{
  "qk_norm": false,
  "schedule": "cos",
  "max_steps": 12269
}
MLP neurons of a small language model. Each row is named by its layer, matrix (gate and up: input weights) and neuron, and shows model dimensions 0-95. Each number is 500 + 25 x the weight over its row's rms, rounded and kept within 0 to 999. Numbers have three digits each. A neuron's up and down rows have the sign that makes its largest values positive.
A block is one neuron, or neurons of one layer that tend to fire together. Before each block is what it responds to, as a language model described it from the Wikipedia text at the highest values.

Description: Preposition "on" (also "at")
L2.gate1724:490479473504500511493483470495463516505479489456534529498515526548425560469471474507506520489482501454481510479530468482507489499535530548507495499513467519543483481515525507448489490467478530510495500497490513516531514495518472472460530520504494522527491490512534481472475504508455489477
L2.up1724:481456498509476466499482520567506515539514520503505524501542491527498492551482514515464481541530481503484529492488456501559501453507504502500528448490541487491492493538544467470518474530474462505523491503536510519481494492514483507467476464481506536495484524488521489461480484467536524515

Description: Negation before verbs
L3.gate438:565520509500492463435468476529477512533454494529480516515515538513490501498528508488525526476509480550477498504475494481500527472471516536520505460457477500537495501501480504503484459484496507470452495497519511512449528495501526493508498497500527499533547507490465502460516496474495516521
L3.up438:517426523470487497511506519452553446508493474468487522511493492525528507492486476504490508449472520483522514501530491536485518536463493464469506522539500494501462549528481521541505481478493498510476547474481520502467501500580514494496503460492531494554495499492454503516480471448513496489
L3.gate731:526444492502536507532475540523508501463490464515469519474474484528511453487500523472536519514483511522496483527564493534532473497459498482514460505498487449492482501518531485508516494545505504477485509476499506510530528480474498519497547497463504492518514500509492466474526474495489512538
L3.up731:508465516493511515478489516515540472493529459562490476492507456521510517530524439508509490542474495518503459484511428452480512539498526499510490453537493489514476486537517534527520472513482484510495506474509485505499521519522490490450507505545494468515504494536501531486500503493497502482
L3.gate1990:486472486519466475489528467515539493508497496531517519449456515502515548543536509468477511491491477507471507501496491543519537486476472467465491515478543487519476491468521481488521510490521514533507524452468512522454515502484511507493464471473497523526496503489527464519520482497512541512
L3.up1990:499478498491505501524473491486506492521537521466508517561507431554457477516495491554485501509463475535477510500489500465514456501494553490489508532522459505509506540467526507514471504481435492514501474497469509524459511483498513493515503489541538472465503486513527512459510490522539465478
L3.gate2347:500535521472508468503508465516510490503503483507501531486499517484499510495506534476486490470496498495525516484530441515480482501482507491490528507507452503492494479511511484516448544465521488543500495491543496466483470493487459522456488496536517523488502489487534468476508535472487526475
L3.up2347:517494495516524534552494478560493522518513518504502538542484460470541502489467498445455489518516470520477443482504498470509486471464488505554504529489473481485524496486511510482509471467500441535522507458488517513455550550503502481494471516474525491461488505539489549495493493496516525500

Description: Copular verb before predicate
L2.gate2572:483452509493547521489507484506487513528487501528538522513487525566476505540402489500505508522454484504466511454475488496513497535519490509477496485542526465550487529535484482509484540465533533518471526475483495513508533485480543516514521570479496503541480490487499492519494471471482496478
L2.up2572:501523497499499485512485487492486485496499484460460466531468517498524494506479530472530495498474518512483496470499487495511456505484574466499509482511468573443523495485489511504548461480492501491493484473533511478515510531467492508538551483546534524509524523482495508448517479506470535504

Description: Predicate after work subject
L5.gate83:510505481499505481461505544485484514488499481499501494531526492490464514504492503506470517491467509492493482449536496500509524502530473503439459563475496497484496505512518522527445532491496501536489505505508490504520495458521473451476501528498474522489469482515470473520502496514482508526
L5.up83:493488523524490454458511507481516510469461476512484550483488493512523490458483476473504500470463433489497515514488486488533491500482515508489489549536461447486533528488501484474523501473523542537505481489499475493530504503515538497523457484534496475494526497546495491503492531549496472498
L5.gate379:497494528472476549507500500509447478468482537499494505508508511511481503527496472470522479502489462522492485505532456501554487499512510556531525470518519453493523509503474527513487492468525490498447465460518532516524532591506462508476536521453519558509508472551498543482516537482521493473
L5.up379:507511481499435484518483508541470484476524505531530497555473494464553475519487494492490475524503556492493508484524483467508501536541493550512515462491523564496489566453450512479480496503506494518511494512511509464479544501511490514492480499490480471506503487453429513512443476479513518487
L5.gate441:440527521499462484493498499535509489482495481468515503521502507517468483532486500466544524523491472524494530531516472446505497526520487537463455497456518527502493517526544513501491441489491568475496563479505516511518498502546510514484548505484444509495478507504520469463503471503501503508
L5.up441:506516528509478484536548480526476483515497484512477463539499514460524497524488507456481533491496533457497527516468517486489497466514491499486510489511493523463473455504511510483538560532478508547548496497520552490474513513548501474491475442500484516527503463479483526503529500473534459485
L5.gate560:482520505457540456507519492478499480505480482518526531512464547493493496491489484473531535465459489502501474487485536478509468532535478500543511514481498509476537509511540474531515461528541539493505464463522484450515546488562473522518481505499457496516470486513574489517463458526472484500
L5.up560:490520485478518488519508489485513471529465509481466471502534514508525457472515510499519471493491517459518512518516507479493455546515504499510492498488525507490532456505493530493496506483476472465519555504498491502494477469530517529523515527542468462480490470494530498521488487478534462545
L5.gate624:502469507510454526513484499525506469529492502476511518526485511489511540537478553500466491530496460517514498507528505526556485497475487527465508497496483535505515508496518490509498536483483489508538515443542482495530472483484511485472463504549450504531499488513522502510512532511506501495
L5.up624:553510494473489490498460480489528478531489464502514479480490508506504500495489477529447536524501498461500458486492547479495513453486513515490531486491501508481494481497480493481488530483453515516529536497506484456504545500461505470459480483478494497554501517510505540510544506520456480491
L5.gate820:531545536508540490490519491551486535517523482514527512496528478497527486507473510563498442512490469521498509462511500521473519499462518457492521514491522500503548481483494434466512543508500494522487495427490513494481491484491524524517549471449523482506479507461516476495507511533492498501
L5.up820:478496506524475502488487509525514496517501497538491494470492520527537523491473482499534509520499459524502506485494521479575502520469524489503513474501473525447486494496531506470487551502487497505514457433516462460503468485484481494475462529487468519501486498447488510481453469514496501500
L5.gate957:545537507499509517474434463500544501538519525532536469493450496489498465444525476512521462444540506502495496510532510441529494488513502526496475477495501512522509498445515467462497504490507515471487498532478480508482542520497551521522509515464494507492505475446491498469477485493468540523
L5.up957:480500471508519563508492477479495461512515512500504489537484503542511495517468546507485480475484466566508500487497568497492504516486519503490508544399510510455514487491544491469506489475470451483501479540514512467500495516488542491464525538512429522488491427471495503477454485515487471483
L5.gate1222:472509521482486522479482487538527464539474494531533509478498525512485471441513502492530538496464483514500503484523512488516485516491502507526507494493533505514497508530463489461548523486495492469482509491531503476505522509505493482457508526512459528488481485458528493481489461500479480517
L5.up1222:504528494498479512471524503500513461520506480510501459532469468483483498473450486496522500531515513495558466508515530491513529524480516506503517489518493524489501508456504510498511569479501469519503509451507489470496513468553530482492451490484519507506471497457490484496488497514537485478
L5.gate1349:463491448521498499472511490543524532498500516507566494521470529518486523489491524468545516480450518503492498503543500489518485493522534519516479523512485485486536488491516479522482501469473514522490489490490453480508520501520510491484506465507469496502526508491513496470535519486474484520
L5.up1349:503507519491470507512463508481508484502492512501502488514522507519448492515501464509476501538527498518506487538465489483507502481522448547512487468477481528513482475481528488491560509532484460477483471492480465497462512515523502532505518506498487487499522518504497483524551506461477535527
L5.gate1372:492491482534540516532497464495511501486484467483497521523482506513487465489468520535514491488508479535517514486491454493534491492513545483534482482529500493477497517503519476526506482499493504497471447510507466496474516515519537517461457479474514497481528490496481540450520474456508547486
L5.up1372:493462490485506486494505538484511514522486488474450504481457509519457473513518497510509503475521521483515512532509452472499507498485503541468501497473497485519511533504473473441477536530487482517500511474481497480495495494569507495482522491480471478515508469482486442544489499542515520559
L5.gate1512:448474525462475531497509503489512463480503524507528552488493489509505507513458511458539486481495506495515497415515490473540502587509522527470539510510495551524487482491422543513538498509529522511492460429502527498500486482518517489484517555489482445504531531503512466448482504478469484488
L5.up1512:512500510495501487535509497495471499510494508532491531481489502523439489542469560525523488533498498525547500454489553517499492549510520566481492514490468511460515485486534490493481513517436496506557525514511515497488486460513481534502470524517493537522491526518533482499532518543530517471
L5.gate1974:495502511505538460521526492460496532495454487482479498546484518472497515538463470530527453460482543555491525520499533522518501519490476531518519474500498490468517479437501523477526477447486465504521560475512514541513508510519538517508505521518501484496491502466518510489539491483501500491
L5.up1974:475515475516498504431515507532508522529482517527488523475473516477486490522526496512494532507461504486479519497544505473591470527507501509489472533511475461547509537533480495492484482517502481470495459508518493499542534546478483495493519501524492519497490485475505454467534481510513450484
L5.gate2277:494486502487490524465535474465467505527477479521501519543502551485482515503465504525481509523494533561522506500511505474532495503528510532509490535486567501501513511522511477545523511482501494480462452499556447538506519498517505480531490475500452481487537488435488435458496514504493514481
L5.up2277:485552453493503516482513491538553528534528464468522544484482452540498510483500513526486460429510496523470480495495506410484469543487541533516487520481479486509519502524496511497472503507475515517534512507512489478517460528483500476469492513484482507481515485490524521503503512512489519554
L5.gate2310:495468489448504518502495445470495425553499529514550464462472509485474500530498507518518510496505482479505453478523492478508529518446519500491495493496511554491469471523502472507512516534513480485456500496543544504496489528509512524488509543487523499518562491469574464487498455484510518486
L5.up2310:489465517510497497490554491476519507529507492496521466462505484509480501531552501486537514495492530493479478481521546503530460494459461513474468504496506534502525494507507495504508490508506520493534553470495554476523524539520519518493506456505505512503470459472540465508494529489456515516
L5.gate2629:530493493500496483491483452502500497499478503504498531508487537528576515529469551458496510484500482543492522508492525517533475513495501490510478532452533505505522554520525517526549475521502520520473467485503536503477549472538471511528479514503459525480504453534489496472507496544535513544
L5.up2629:493549506529498481488495478508486471511478521544514508493490504460489515506511457488541501459519501488488507554511521486510500496431501489479524515485460504464484503488470556447497505497500488509477487441516490491502493463541525500472517520488481508486480480502490476509479497517464517479
L5.gate2744:500518486456481565497480522531458482503502476539540541503494532508485488537512508526480514487503475501485491481512480511476503498494522496507498524471465473537510465482476525512476497463491522512497453476521456549498467491475514473504564566501487486566517458540463457511544482503507498524
L5.up2744:502552491521531510505502509488486555509473488515483518556484485504542533492496513524491506503527447530505498500519506504514455489462505520486524498518508507478507518502509476470507529503549455485457498490516468475493477545496543487510507530512496511484453497485495490439521494494519488481

Description: Predicate prepositions and auxiliaries
L5.gate72:501506505492466509499581546501526470556519489496492498511487519495501488500481476482496524496492501487506512479489478518493491501524481490506480516504506531483489457499465515503566506517513509504542509470498486517514518486535520492473478513498494525474504505485479441453530500509515504498
L5.up72:487498527540481487496527492501464508515473502472543478506505518512494503520534519496495487512508543512513502516500492485536509503550444484522464517513550515477506501513489496549510502491499476506504552503529519491510545478449476492466525491472527500493499481518500436487519479484541484503
L5.gate252:511500526549539531522485490517528500516536480465477558486516501503487484487521488503478486524520475467485493503515446512486521492473506489476518485484487525526493508469459523488501537470468504514507502480453498569475528483491515474478553464470455508556479520509488502483563451469451486496
L5.up252:470489459489465491465474451468542498486501506518537501471511536540521506524516528474488481475477507493476492494511487503515479492488477522518479531493532502476460475533468546492526477507491521537473489518498506485524542480524492485467491539505513465474527535532529504470495472495512521510
L5.gate380:508476536483450490481489543488531485548540464531498499498508472495502504529521466480543480485469466494474498466508481472509506493465486485494502498489487487477443479496469523492495505488476457442434505509501533518523482507533531479506529530458504502499505530510549499506444545488466466467
L5.up380:459498473495515498496490526534540505495534490468543495475503464446484432471490496521513471488472477484502538467488539517491558479482462486509535519542471521488511508474527464520538491525467492490502492492470495500542475503535528530496492496474511522505482495447494491484528511511453509506
L5.gate618:473478490476475494459519525505450520502543468487471490493492479513465499537527492509483521477499476520538515526549511504494504496516446542506503492502460495515497514505478480503508502473469501463482526427496477563526476498522487539449519490495460523482477448488516450479447521501448492498
L5.up618:503504502498491454498503462482484487490501501493502495502507493473465540494504497521493503486492504498484505523539531495546503531514494471484518486515502495512497486561516526488462472508504506523491532456550496545489514530453551505501494531527549494518509520501485488476462507506489520494
L5.gate747:483515531477507502463498520497489506487480512504505485505509514500481496504511503506483504480433444494496459462503540483476477501518524485440487538477507468488503502509448451510513512502473512503508514448494470496519473515535492486490508500509448503542483486534526507477529477483491530537
L5.up747:485495518485481499463528575512482484509538475491504477514507480509489476514522506476473496504496501509515517527439511484537441461500496509520523498516533473459464496503486511482501462515480509520473479503511550503523468506468496523480497479477475491500527520490476501497508487470517560531
L5.gate1221:459492530461471515501503486510533512483483504504496519491493458497512546493523465500480507506527526509557483468487525472520491487479488513532530489485500500492480511470472501470502541446509479515498466518467522501504509491479498437502521479515453504480497513460508457512447514497510536514
L5.up1221:521483524499500459481504485479501485441463491529493514507539535493468487474488469519500481524550495550525481500532497507518520501457553491534461480489522480519494502498474492487534512516493496464488491486510496520459449501484504497508490498491493517501461534451433494507565514471515490510
L5.gate1554:535513449495498495488512467470517511548492509504488519513528495493482541520499500482498528468516461503505476483513492480489513452494472507515512503533473491552459481476476542487494495462468516502537538511476551552443487528503533526455520499495482494539509481499524462535453514486443468491
L5.up1554:505499505503513462473520561520538485486493477512521517498515457517497521531484511496484530528476452499474483506476509468541495514527478532506519494542520547518501516530515482502516467503530461521503483447507519507465530569496517524508458549481462503486518534486494494471504483490493478449
L5.gate1559:536463511516495503497498518490519482531499473481535477491502514518479499531530469477512497539456453516464511502508494519562437499472506512536460493493542504482521496468518496516485513500449506514497477461525532540533459500509498493466521496507500475500486451505531490500497554500508474522
L5.up1559:517515481544495464511479532526512498518526465480531553510503485496483517494533515478480478499468471496522505523519514481541490526513503519482519510504491523523493522493525523488481494492476516508492535508488498548493521500481514542490498469473466475504522503478495510481449507503495546516
L5.gate1575:514435487479491500509511482504515530541466496508478519469488494505506509503523526511447491580526494480476503536528480480488439464491523450523499462513500539510477485539502503516496515470470517563537573482494467499483489508452477520467518474456473477495495514524454503480522524497498479528
L5.up1575:484495499498473451463485505479504517502528520491512530512526484496511472465520490489517489483484512483508475513516449500486520498478469530497470528499471527495513531521520484508533469498515559468475501483463509482511565518508505490504502476515530515506476544524464478465500524493521484518
L5.gate1789:496512553500521471512508543539482510515467516472525465447504449493556463520499518568527514501486492541477490474531477487522482517487505489504488466500465541506475474498481478504521519506494468466480489484492534491502500518534484472510517593519482559534507529509507448508531489497510468467
L5.up1789:512521495507531550518497456521509519535492481527485425490552504479482503499481469491457544517489494516487454498523513535510503555474503514476486481510486552450521496509494483531526530487504458505463495522473495482488507480507520445499504509470493512519463500476503512467513513501503484465
L5.gate2221:448538498499507466472469473520506509510506507501565505500506462534490527522488489463532525480524438489471494518486490505512506471503506476506480502513521497489466501458471521461506456476508514520510542492470513487506483534544482501530499491492502508515462510488505494505509476484526469482
L5.up2221:538489522545456462511511506488506502458530516433534512525500463493454497457548515491502517502501494467475498529510512475514499506514486496514480510535508481449505477453541464501506486495503497488518520513485557479491489473461469521500481522465477491518464456459476499505480501554523493485
L5.gate2290:523522508525518494512467445474512490494518534483534516499514437479465472500498514518503514492461479533510468439524461475481493498479487521537495496490482479498505494437535500497520517487513536492519527489465550530536509543487486476474488526525449537474486490502508494427467484517478507509
L5.up2290:518509526442448516512536510496496482485470489507473488516511545472499450481458454532539510446530533507524490464520540468553551501468537535464526496483493500481564495470509540543493548480447453513498502460506452462558499504504506472492488480509491483480434536501491498475503516440439522461
L5.gate2350:520463524427482476492488471520486501487514493477529531483492544499458500461542494475511539490513501507456491485446465437450496492526548499513486492517464520501493541507542546491472545532498547502492492471515498443511476553543477530454516486508518496499488524521513519500481489463510488472
L5.up2350:461504513506540503509493500514509528481517467507561495500489522519530532494491520558468496468506512509483505506493479510510500498515524514472523518537505513484495521505440494502514503467534528499469499491467506487507514503466501493500493504514483534485459470519553490482499483505480465505
L5.gate2448:500506520503526500501504470494528528507480522476539521504518523506455507417459490511519505490538507512523476492502487533488509507522553483505486504502498525462446481524526519522477537479526518486477531478495475572500509551514513495447505483468493543548462498503488505482497517477516527508
L5.up2448:500503511476504466471524476530497522509502510465470470493509462477475473518515484538574453508496529467479494523518444479503532489484461482514519498544504548506520535508536505478560493496468534501435473474447492489505555515508494506529482503490457549500485510503543453501510485534459517514
L5.gate2481:455455489489510478469488509484498466550480514471509501510498478526494498478501484524459486533510468537500500505520480527532534511462476503453495509503519526488506525519494490519543473473494487506474551523461482485478490484513506457543549490484510547519535493526547444507466576508498455502
L5.up2481:520491493506498477495478508497503501514491488510519449490513465526502548508506504498504487511511510497479499509488529513447463522441468535485529502530493517481478475493515507522436568469498518518480524481511481465503450507476510485479480523487547499563475521534514486463489510496485517492
L5.gate2749:524494464459471532522475469473530508527527529499457479451502507504508488486500520538525508521513473515478530500476502489516470464501537516500477479489483570500450482517464538481499470516502540532480487480499467521490492515478487478492516489440520513488512481457493499505500519484438509465
L5.up2749:471496494515541537518486485555439500504552472516441550516541474489533530524514476504498448464478519522516522505504467478499520505507493505575502471500517512521496508499507518504468481531505516504526488536459510455468497496512474472484528518488474508512504504484542500476466527461461451519

Description: Creative work type nouns
L2.gate1266:513487486475498476496449460480481506516504532519539510520478526497503482475493474509495455518481503489520462468511501461554487527522519517498452476494506547499477502489507473532487494470532506482501458523491537511507512503484512487461502477475470480494490492499507491487481514481507466504
L2.up1266:478476500496485466524513489524451544534507490497529506505525532470511447548466497553539471490493492522479467507495499509534453537504527481542470487520488520491535472489491540519523455492562491462481483500492512498510498517482519511483511490478470512512515500490510511498511502490476473455

Description: Predicate complement slot
L5.gate44:496514537508494472508500530517482469498485510505470562492487545551478492475509484514534511470496462559507521533527510487516482458552521501456519495462471481514483509510506528477510440479524517476466474476474494470535502508516529496506486547497486514491466538518533471476512493478462520540
L5.up44:479527518523483502556502503514510497546471500511468473484460494496472487458512503488489481509515462516480526549504519458521454487463518476529525509473486487526463517503535481536520521539494468494481489473492508477486478534520542532512510508519512483498532448485479487526504485494483510525
L5.gate56:529484520459542482477523477508437474512489503522527468512508494551464525533499522477475503523485462492481475492451490533530450494487517499468485464474489513567480561511486511505479560525497507506511460503477509525560491476469483528506498523486489427500481474492499507492530490512462523501
L5.up56:483501513473489486487444530550480482493492540500506531469494484485518525449493496482465466518491513484471451506450521455562490516510489523463502475508499494522500509540495445492493488512482519521450529487535454489517546534519502509491510478462535488506487494518477467488495495476492476511
L5.gate92:505516525536499492455497490542505496497484490519459513535448488512511510523483432494504475465500505493546491501449508499488510490497495477484494491512501466460523511481472487498514535478480479471498500488500487526522533497534513489505471481521501517482459509466509516485512500532489528530
L5.up92:461530487500523424483508529551463452450481487520474519490513472509550495502513491481497514492506517498487525472456475515498506490492455513478488501472510510535494512468524470521533554506492483488518497462504497512500460513499512488487507495537484520489548464527522512547517525479528487542
L5.gate219:493474512481497524535478503500491519554478479495456512522508542479524507479450504517527528518505484476532468444538500492537493477470490501468510525536466562500459529500477543535476482508495439510479486482524464502505511512501476498529503544497477541507514485492528490501477536442486500459
L5.up219:502471488481506466498468529474460506532489508525510526476468489492503500453481494529502526525533478515552485499493504472482483508494508483514467458514501547504518517535475507529536513520525462523470476496464488495500501530453496467462509499553493502447519516498495510499515504543497484523
L5.gate268:519473488476489501485533502524456480449497493528461487494534519557506499534516503537534471488485456528491492477509500443533525497501506490490466475511503553521516510474532519504495534473471518460471502476455483494478546533486501505495501474467503550475455514475456445470439490513489488518
L5.up268:486535529524513440459518476478458529438503490544472495484512494515484530501518499506507514462523481494451520542502484503453521462466481488477513500515470491511521487503479491530474527452523539486502464477473470472487452511487506495474483498516465501482476524512499468536467455552508548492
L5.gate368:481465478509497482492511499483463524498473470542497525455509547476487549493496474491500479511540495512486474508495517498457442487464493495454507482500483499507465489523478515437533516485456507501508467487500511493543467509521478473499531519498478547479462426509473564489510513475520510470
L5.up368:499496510512515507508474503514476471499487511524489521470456490522477554500487511472486505502498548510499524481524504453501486509477501457499490554478486473512529498447509518500549492505478511497517476476498537508490498487481541472544532523506488515497471474496535518500518508471467497498
L5.gate450:492465490539514491464494495483472448510490502479499493458464498501469521495433478500547504480490532514470454494501464503476484514498492469436519572472516478496490532552501481509475514479469502485519509497507479512538489527496508494518512512489491450480479491535532509479510498507516512451
L5.up450:455474493555472522517507504492439507526492543447525494498532529493514505494487501509572488470483492485492484522490481480474508529513470510473526554454467499546527530498545497470552545521477516460467503471518503488451489511520511538500497496499489475503479493546535497520459496522504523496
L5.gate529:503477534537471505486486539519526481493492498540549508502477502542487518545536536501462472504502432498502539527507509478469509505516490538494497535487501491511509532514489531502567453466490493504465462508499514500473487499547505487494472502516469479525543507509493455517521472510537469547
L5.up529:463492534480526508479466492516482481498425457547514528492467507484508506508447508494534437494514444475494516516494511539477492517500518494477539499482515566471486534475549508474541513512495474516476493471522514541554539505500517507482521486480480511511494481542495475510476556497484523510
L5.gate1360:501534500484509446504479511469522504472518488515469489504513473447515502495492497433515465513495470481520415468498489521545523494448467483505485483475494511504476480474511503526519543475473478461506532457487476498482488541554497484511482531488498516501496494486474515493527502468495517467
L5.up1360:510550473453541471516472486487471519517497452518494553539523475460503462483444498474504474489484507500515445457534440481530526485546535488485485530495510489497513518485534531530505529512443494510479506488507456524532515512511514438456481501507495511516489481477522552440486479471495536513
L5.gate1587:468496491499502528499513540508475515528509500501488496508535524506506561465523472492469491507498550484460491514498518521501478500510512517511506512535527485516491558519480528475482505523485528486511496482484498491456525500512541506525523462465524488462485504475529530526448496515480537536
L5.up1587:472479539492502433461513471501500485501510484470552506496469514486466514456508514529482504486519482484485487505539543517521506458516532531480494478470476482507479538497481500510489523511487476489505477514470477533504496489476468502478497499528512482503496477520532516500506500529472532500
L5.gate1664:524444508497442519493504501508474473446492470508460506554481519524455518542474463566492480527521522489508502477489486454513485537517494482488454511528537500461522496499507526508522498490527524505513540508499497449482491525488521506527520492518509458534470462504493505498505459499519531539
L5.up1664:515515490539466518478535510530518488514491526475494505466518484511489499515466495527476497465525505498503457510507519470467527483502473507478529487483468492470512504488462436523482492455488471457538555438476521478510491511515504475483502476522484486516508530498492539512513519475493528520
L5.gate1907:488477467480519493504503549532466453526486496502498541503527519500485507474472486519559510496499473438513508497495504471491521486475501472469454528520439510493500489506491487436504537484526477532490495491448484495511528533454456477540524510509455525508481465524527505494479493521476532504
L5.up1907:476497522512463485524494513497505473532485472535479511498459474509499497491529489541495502480476525520500455488468502505471469558473508512510524509519493529549503489538444574528511491512499539508522469518455525500479455493521536527472508483485512501502493498504496528545490547500516518472
L5.gate1927:489480498480500473493536502465470484515508498508494515498464486535532475526444449509515545507512524512532505502482449470499468458541507467502493500484476457513468472469473487499514510512518477535525518479488495510491486513515459538517496510459497480456471478479514507487477486517489505494
L5.up1927:570517541519520500493512464520508514533483479502469495488480527487491536517472493524500488494514492516526480484543477530470498478478481476472468518467489539489498492505495504497496494512504483503482473450503518483476485503467525470525477474475472505514470496540471484520497547457468521515
L5.gate2238:499537492486490466506507481515520487499439512505465508519499559515524501546451516510503485459500510488491470463490488516529486446487516472482536491488488489534494515507497497505529521472445539474450468520529495472473491519496456488497487469532498508544511496504492511531473479538531532448
L5.up2238:511515535528511529499486505509501492508489504494495517524496516493465509518503499462552486455556432507461511502468504516479486488471522506485506524431496463482509512517568446525566512483480473492505503470487510495507460529497495502495490486508490531477511520504526510522504497491515514512
L5.gate2453:530449515462542461486477528505504487504500469474504484524507463527507488504530500506484538526529455492469465520521532516518442492519551526491463482484538460521505502532517490508477489508537503521481579481486514507487548521512514498529519495530529474527525505465511484527530482511528474437
L5.up2453:493502519528495506510504492477529521473460494543454527524526538488525483527517521479531509540535457454481512473494520507515491470451507486470534503519505494500491512454481511455527512501495480481500501507541478491508518517522461510512476543522506520509503562517516516489475488484495524524
L5.gate2535:470503481459491488472527500492485479538481439516495515481468497491482549478485473519581488502486509490500492517458471517489430448489530487469521555500533493507478498493529516448494508509492490495469487492495537477507526495477483509500547463501455494530499526495506489507511505497457501488
L5.up2535:466495465502498494495459496502491526533495489508495501498497554500495536528498458541516509498499506510486502510461491493506474488553553505477515530503501495519502483549473492537498515544467511521469427503560447513478492512500474507500462506479518515475536480446508504497484543495480479466

Description: Clause-initial scene-setting prepositions
L3.gate330:502529460480512527506464467495506480483530486504476495497501525492478509432517476524500452501489499492524502449540502503465512507436517492507515508471468503522469516492490474491499495480510519506501508482478481527484474446484515477478475466502477543476502473491484517501525516507500500509
L3.up330:517476509561491531550506506492510505497558508485483488482503502478499508501526512493512518536490442458507457498526486504535501464513469518529478503518496462475508471487482510505497459516540426487503534517512540487496486562490465480513481552514529526500518491476491512499469522474512473482
L3.gate1213:512493522496495518514486506515546490480478526515490493535529507504529470478511501510488540495512512494512525456518513503491509490502475495470507470511467536480496503489485498517469532497487514501498470519491493495490441482463448501449509544494495478459482489527523458473494559473539498466
L3.up1213:491505456513487536510487514496539493510483516504557550434494464512505515454495532522491488492507522472480473486529521507475524488484496468549480482520517487506528480492468551521458485542510534494519502519479488500491504483462490502498461501506516520451523576519517501506498537478494524526
L3.gate2472:514517492519511467480527493504537470473539494543514510484545542486513499481466494499509501527496512508480539456534548505457473540515480483444509458493540514550474489509493541492485499478514556466565523497466501496486486485481441511482463466513496521485481515517491453508496537442480551537
L3.up2472:491492455476442549478466429497486517491512505464506520496494512479529533471504546470476475528501505483516516420506447485535479491483486502480518515484533506514468497472512547512492489476513466465493491499474507470498493486448514472497537481454465558544501441520520473498528464485541507487
L3.gate2652:486496512502456529505509498481566462453471499498507524484518503508525526456519465493481531509467462496489486452491519517528529457488485517506512506482502506520471461496555535485479508491466495454491497499488525531452474499473519519476505499474498543518478430513515505534561543456445499519
L3.up2652:506488483481512540499456517481534471525509497549516493488504484538499514511475494510519524517508492492484498494502442503470486526517529538486435504510478524488467490525482511490499498485481503552505521512469501461530484469478512487490504499503470515534500523465461466461430493512473515474